Weights of a small transformer language model: 515M tokens.
MLP neurons of a small language model. Each row is named by its layer, matrix (up: input weights) and neuron, and shows model dimensions 0-191. Each number is 500 + 40 x the weight over its row's rms, rounded and kept within 0 to 999. Numbers have three digits each.
After each neuron's rows, "fires on" lists the tokens most often at its 100 highest values on Wikipedia text that the model never trained on.

L6.up446:425429418442482486507568476556539493425464481451497501548546446524484473460505488534498471534573494471476534559568537506546416541511515487522456497513475490458581490474487505462493489440493454464557561464475523473470466454511472498490482473452545422511546520499541477464526528521517460430459492513489570492574553562524525463451457475447512517436572567494439517440558570507462498538495527503472491499474456481495418520536549488474527423427568474502479528502504526509565496473535512436500578535544504509541532561422498512492559480496456554506535526560542535453456489504463452566
fires on: " ", "un", "7", "re", "-"

L6.up118:439481567516512502479440501545453554513535492569495553508502521457419552513520501438579544426522475472443552485503508604512522538531562500519485501469530517532470515459510479506509498517510493462536454501555467509502498434480538463586477473487424469484535509579463455503545504479497480498484512522487472502512536531514518508578531500495511537497472524479535440450526579495485494542474480478500521460506571497517462584538415528553399500541557531478509436445458481442465505522580458571546555468524561502474553511485501495455454476461515445419448379496474552477451467486454559455
fires on: "of ", "year", "l", "year ", "| "

L2.up510:549417534479469496498429560493471539434556509496551517505498475487517517460496434439466455435538528458509520566453486453554469401534452531509441589538536473471527496533472531489508487493578493490482500537509505531486479447452445504460538462523526509518498539532444463504520550422482491488534417510468497485484474518476531482497500507555573617542482520530505405480447505480464483511545483507484525550441467526532480504547505496462538451412606519469491543463502557540499505478544496510427530523560515548531492493552586465482499504447518427547398502509495551474506547492585521510
fires on: "| ", "ed", "ent", "0 ", "ast", "os"

L8.up322:500474504555477472491543509480467589469477501564480465507605558481516443556512474522450464515577459444512545508466516492468483518564497451508540425442499472491546527438464442462525520553526567551479578540528540436508477419512478539542430550467508428466536470504580526397511499486520516547517547453466549463517500498498479518534478487509550528475594532508532510471499513484414513506563495547480523488436474511588387477525511487544504483524484524390475477559506497490435523493476438493479541516531519540495521510504496492519467510398518517434458537507485494544473509488436524487
fires on: "is ", "as ", "are ", "s ", "ec", "thing "

L6.up357:501479522463533456526424576519505463493525430487565486400488464441481419511441530460573454525501502465489503516527524428452476524493538538535615407497527461467531418508489569534460495538531478516503484559561507458513447478574560485505438517509486506505488532492422525477544492539520522577457450487513518449605514498452476502496515503443526526482470495484510489447538521482515497506559478503478523607515490445528450429510466501477541501438512517533499502520505474530528486483501449443540491496527535490451518533431536525531554506542595560580459508504519428408530462484496505490
fires on: "–", "ic", "b", "0", "is", "ber"

L6.up639:523485518455526492530490521582443503446457502428445476531431463516531444456507514469447500493504514556465529501449454426601455619551559518518517549527567476453554540489473508507552532510485503463496487528539512551530504490510414476475474451505458499422452488487540515412570505506523519447506575549471529502499494483469448501455490479546508479479513453511573529490474480505487458522477513489561487479568488566565542518535486546553474541431500475562504431517517446460484510577550508511530516481539488435522492548485434516418440571578516470500474490449490483431502414497523500521
fires on: "was ", "is ", "\n", "the ", "had ", "\n\n"

L8.up352:497446489544541494506452525482539531407511462493506518509379517449549515519528461495570516521481520505482577474524509447521498497524485496463548417457458531421446470527499464430557490501468582472467491510491548524524506484468468542490516529437481596513480488450508535472559510535454467453502560474502532470555527493514503470498543524438518462524528551547531512515497507512503471458522514595512559492495483515537514530513448597452539461427533486544555476518463499397431457499382497506547525498450477525453580537492515487489517560462473515531459490457542460565501596442545511464
fires on: ", ", "b", "achel", "an", "j", "fi"

L2.up493:520539487460488511554537517518568489385501505550482468529515468620512569420483544489470518531559528558505533508541444489474499513503522496521510491456409509462507509531548522512469459439456491506570478418483576512553519517437527525495533560489447496465466432567441506489512548483507513442466542578504480456488492544482499437522507466502511462464510522519582515541456477451575463445438542481569445562552452476507462481507545491472504514521481546481434489525513463504493486551525511538525565492501520497539486470566484416440428511478507534513408534480470462509553490553433447456
fires on: "(", "in ", ": ", "| ", "by "

L6.up75:513451435494430519423565502484523509567475524530489505454429481459542523509563447525534558485498460549502468501551450449518534454515481495504626455475543500532483521512448496428570593540539474518535439532488499532467429589505529476457431505463535489535485470530507464513528529466513545471495477470449517423489524459584522481504411548454452535513530540483484493543545519610547513422506491517546534493446473487561581528489531453427492487514482463519544469468502530493491512500476523459388464505488530512509486513509507538435507517449486532490495520490474512455586523572503487549
fires on: ", ", ") ", "and ", "; ", "\n"

L2.up149:540474506486531591492535541557537471476461513574567555515491411493447486501549553528484477573504480453574468555597404476501460458505513452554527496488491490480528499466511495553545496516451502536439516461491567479485507485451519480519552478491550491450537518538526454523403513525579455465501526548479443521508514475521484520415486470432469564458440560447497538467530556518507595456572499520421456465454531516575481463501483486526472588499515479428468495464462520480485539494516486428502484475548444518527474497501484480520456494497494484587507445514487550519502478546502408536
fires on: "-", ";", "/"

L4.up621:497567531540552467538517559568531577522510521488562541425516552528508408505538427500471501473511445501482449556499590459480399557473481554531442487433482457462454505497487473465466505433436451482505498500453542463530510520528509517541465509526533460519542510478531466432428537548484445509562472443483510425490531521435566480559515527507510492498465499492584451494425539511468455401516505495496455431498563534508479515498441504529453551511477484472547523552564514532457491515513550535516402512467552540559483478476515558524544493465518466570511512535523475504478482533475543448
fires on: "\n\n", ". ", "that "

L4.up546:466533500484522438486510567515508454424486499480556472506507463559521469596490460463505515509498460407508514452565572558460500565424554537493480472578511409454536558420518519513495552478427537445517453512535557499547490530547483581493511434550450500417555451571537478467526517474478514514530516535454548455472475529431581473469482512509517494494495509425556508472476557526508500514495460485554479424532481537521467534514452447525546470493493537452592499446525504500467504482547451466519474484498559451480505505492546508500437506409546486477495455485581462524480448513513533510
fires on: "\n\n", "\n"

L6.up673:514541514519485606487490457533546475472578476492535464458549491547518519500456545572522572476591474509541509533429526516474454508537509455503508461478493557514458494580462477482468441466518412497443489501497502582502563509532466509514423527510545483599459496481517413498563479575466542480481485491517509420414459585491569519492476437513482436507496543506464514509498535558568513517479458513477469507496451420498470479507478553455479533516499439563535491486502461521455518527549479545541471489535511513492425529474453499503588544488455568443440500527494482442541475440440516501
fires on: "on ", "On ", "help ", "for ", "in ", "of "

L8.up452:474532471555510588446515441503546520524500502489530515446526505493478545461555468541472499492556490494476547496464502496515539500583487542517487447509479586487571523473552479468447467485493497469457394505549597521483486484469538492527473476511550499521544463484528515461533558559485489476476422531570428451556483495431459551442458499493509529444534452543493549549462507492490536482604540470483486501517592416541476573459451460434503505514484493480538445507473509494447478517456486521543416502554551417531442516537435543434480516459496485490511527602477468494496459452503535468
fires on: ": ", "- ", "'", "in ", "[", "): "

L4.up253:511574481441494547468471541433469471450549460532550500552546483522523532531435523541473488465512580555505548486499559524529443475451517433517645486463516490468457515455535505545519577460498550487482429515425481559491503460482522497518488489504546526520504529431551483552529531501472521488468521477538496489503494483425488487474515466395475514488477501500511485445485524484536517503559494540553364524463487406482521480459510489537451485539482533573491471527529535465515501469500484522524485530489577546516532518484527522412526544571426466423404477486534522507522525498461537424
fires on: "==", "of "

L4.up718:513508476520517479513554474495540465519450549520439562517544534488474507528421398479495549484491491513378520524538474478484494441515465462521524462501535480562491469468508445400542554530514471526500568562535549464449531454510463550481463434528462485506502529482470531510477461517485554508551488513540549508493508512587427467405475463507550521530543475504533536572457509440508449510527505470496546542486550410520442460485480552494487503502587471476515452519479498575518549516482480516545506475426456496494630478553452537518441511497552439564417510522522519494530476473530536460
fires on: "201", "is ", "at ", "as ", "202", "Year "

L6.up386:472424485481449537472416591531543450511483430521451495469444428524466501514509470504569491524518555514519510436524458462478519477517506557522515460477523545505438523529509436520511563479522502519568549471413445513534426459519540502515566636497491488478490493530480457590448501527489468481533524509461484495556491499559545476437430445536454468495539534538532524495536512538517525464504478521452570522471519546547495559425484494422509483461561467565511578497517535482513481548449515518471554512525548536452506502598521530453462482440431495480512505452538486409514510493485474509
fires on: ", ", "York", "shire"

L4.up219:471520537500513497469556488528510491521462428515518490510555578521518483502508535481477567561562542495517552522459404536505513469503535538454477514481511473503483471480500559470561515537431460447512491506564479495442463489533484483473477475515499542507495480464426437520435476531553487462470575517485507551551506542530534479488608481528453533590569475533475464495440536563493519509463478509437443539435598521469486478541487611496454477427552529509495421514485423545499443526542435522411477487463525418498489482463595499497478536503499494435503512507542429511539492494498558544
fires on: "| ", ":", "lif", "at", "en", "am"

L2.up645:536438543509539494585522493459552533472450471535461417576469508542547502438479510544513490517508461485444427511480505472497537474477544534543520510487510468416554531539526503442485506482482520513479448529562506515525556435479516445484471515507508518459436464461516546474531538539481587522478469446549511507613578493461550448517500488430475516506462523489532492430410547470494491513461491428472549501495492544560472514509502446511561544552544537490453505523460472430484484480496519485475565478477609530600514550557444591518513457515478519479526414514495511470508428484529451485
fires on: "-", "not ", "were ", "or ", "all "

L7.up359:537506509430448532498454480517516485496506572536449514511589533456544454504523477474490405470479517474524434554468536470538512497505522437560443487507450477423588495487467548528492482466496522487465438446394491389545476493471578505529527489551432478520510495522458532482564479485539480475493492559450510496499506546535487535510554500504561496533563561515515491455487507571467467517471476456507496581474474541456466497473474592440484453528525487511555458524543544451498562485486528451516582572496457527512531535421571531463548496474460491469569464430498528500513497501535453574
fires on: "-", "tr", "x", "gr", "c", "ij"

L7.up228:565477473535500476532485505583478509495529517509527509521421490422517568483501466459441477431547502412550531516549525518546505538535474534532436504493492550464546605496493547462499472515521528529434432427419503419492515524491481551518554537495505426478483560434498523508508528548552462502557520466493509477429479463456452481475536529489465415567467458490574410478514575535545516481459492463444503580491507588485450474490485501493497511451533490514454507498476472502578493496475462477458563462536494502495492524528519482539529601415535519547489453552535510470452460525534494459
fires on: "e", "le", "i", "d", "ge", "D"

L6.up570:585414560531481452528496517492411539522533608480486491513442476526432512477466508424439536453416443514460490545483513501469474546457472508491477490488454525525450502541548494503513494552563499431487474507504529455424465474496498553478506471507518452482458522491499500573507512474557500455554528521487460523472463572504489466485477449497579474542483578567525468505564566512457479455415560401514539511542411487516438444472443482524452504494497455525468504529509524464496513564485530531567497494524453439505552503504547517528527563458525536465506575492561501505469502541557562455
fires on: "N", "n", "le"

L2.up579:512502460461505511490549503474516519456483569522477427534526484460475604503453490450388517531454498521501537453524491494395506528482531458479585580492545504511556466509575528485494506524450515462480441451495590492559510489525523506454519468544506475458456519532499484507558485471520476465486516473493541501482427440467390493479447480490501494538524498533525545475477561537514447512527458528471500483601468478492580471456571475446468530482450555530539560468501506444509478498448454547543538434506543518508520480532442471417494550417510575558490462480486541554530474567551511480
fires on: "in ", "west ", "around ", "north ", ": "

L4.up262:511551494503465510480549492609482530475484508453509518525501504450594457524541520464468500463590488563542531465487562515528379506579548505572439488542462511428578516456491494463512541496421478430482499529476470496585533546514554492467476496536459540539515485491464531472502498429531533491510538522536465459476488504571556511546567475450517454576469473497534445487426500550453503495444501478472405496496539504537538496525517476494504460498440532486485461467520528471468511540498514475530424452524524455497482447489507467491517460472537527414536516486567520521515361529447497521
fires on: "\n\n", ". ", "\n", "that "

L4.up399:505476501514476488528492505449524530485511506543510431497450552569443566602501495454531521529576520459517439551519515495513467423450521499499450529495522578519451531550453596512531486568461480512467535506409442463426572455503453432471445432502481467521532509518478536523522550399470522604508523492522485476507513421413542480485495495520474512496467527568523505462465448538476522490530444517534507498474467520520597538508481511483526436510491478516430504505457518511509453471508476488499503467451471492597504473534496531520514488585552497593509499564516527463409484531494553500
fires on: "| ", "ed", "ber", "ant", "k"

L6.up82:424485509485571528524545486498471436504412527514524423545514408499484468506438463518493507534498494477507489502486513418423515514490508528561487512461530503468583552511571552552542486566510448457500466453454530546494548473530475462450538449561541513473519508478517543458522602469509491518509460515498465510604490472440519523508473502455527454504544444483482516471521460519451504467589511427632459524505528497455508583491597483469470508503676500516469516514428559463470465510503540499512519520489497538523465503460519463494496515480473495481477465511483498515482459474513543495
fires on: "y", ": ", "had ", "'", "ay"

L2.up526:465418496507547440526515476525564526458354509519545512526489416515458475462542521613578537509487484513488474518505536548519440520466500505502521473519536517450466471547465554487451484424558453569508507441528536400421499459495472461502537602498542426522532543487492503465537451539522513512538499543530530490561445489490487472516490482500508554542470587553551540511465554452472483422524488557484556539507483493532451514540532444452541567578463500498503487520440476467503431547516512456529486500536507482488439500520565413510455440513510508499494509478515482490484523481482465487
fires on: "but ", "and ", "-"

L4.up439:500480543515498504484495507568430509488549502526580547509395529474502532557424500459593520482486526482528589457476435564512486439466530502480454536553579463538520512491527431482486541468472407437423567478464492505602511463531526437496466427421460534515528425480482532470479527433544499505516386586513497451474472574488556476528530571530506467542523547484508436522587457515499476522574463458460533504503508507493442505486519528453510438481459499482508515432464489477486484544495497513499512522497556549500502469536499547528463472501509477505513491543542524496540547483476477526
fires on: "| ", "album ", "Score "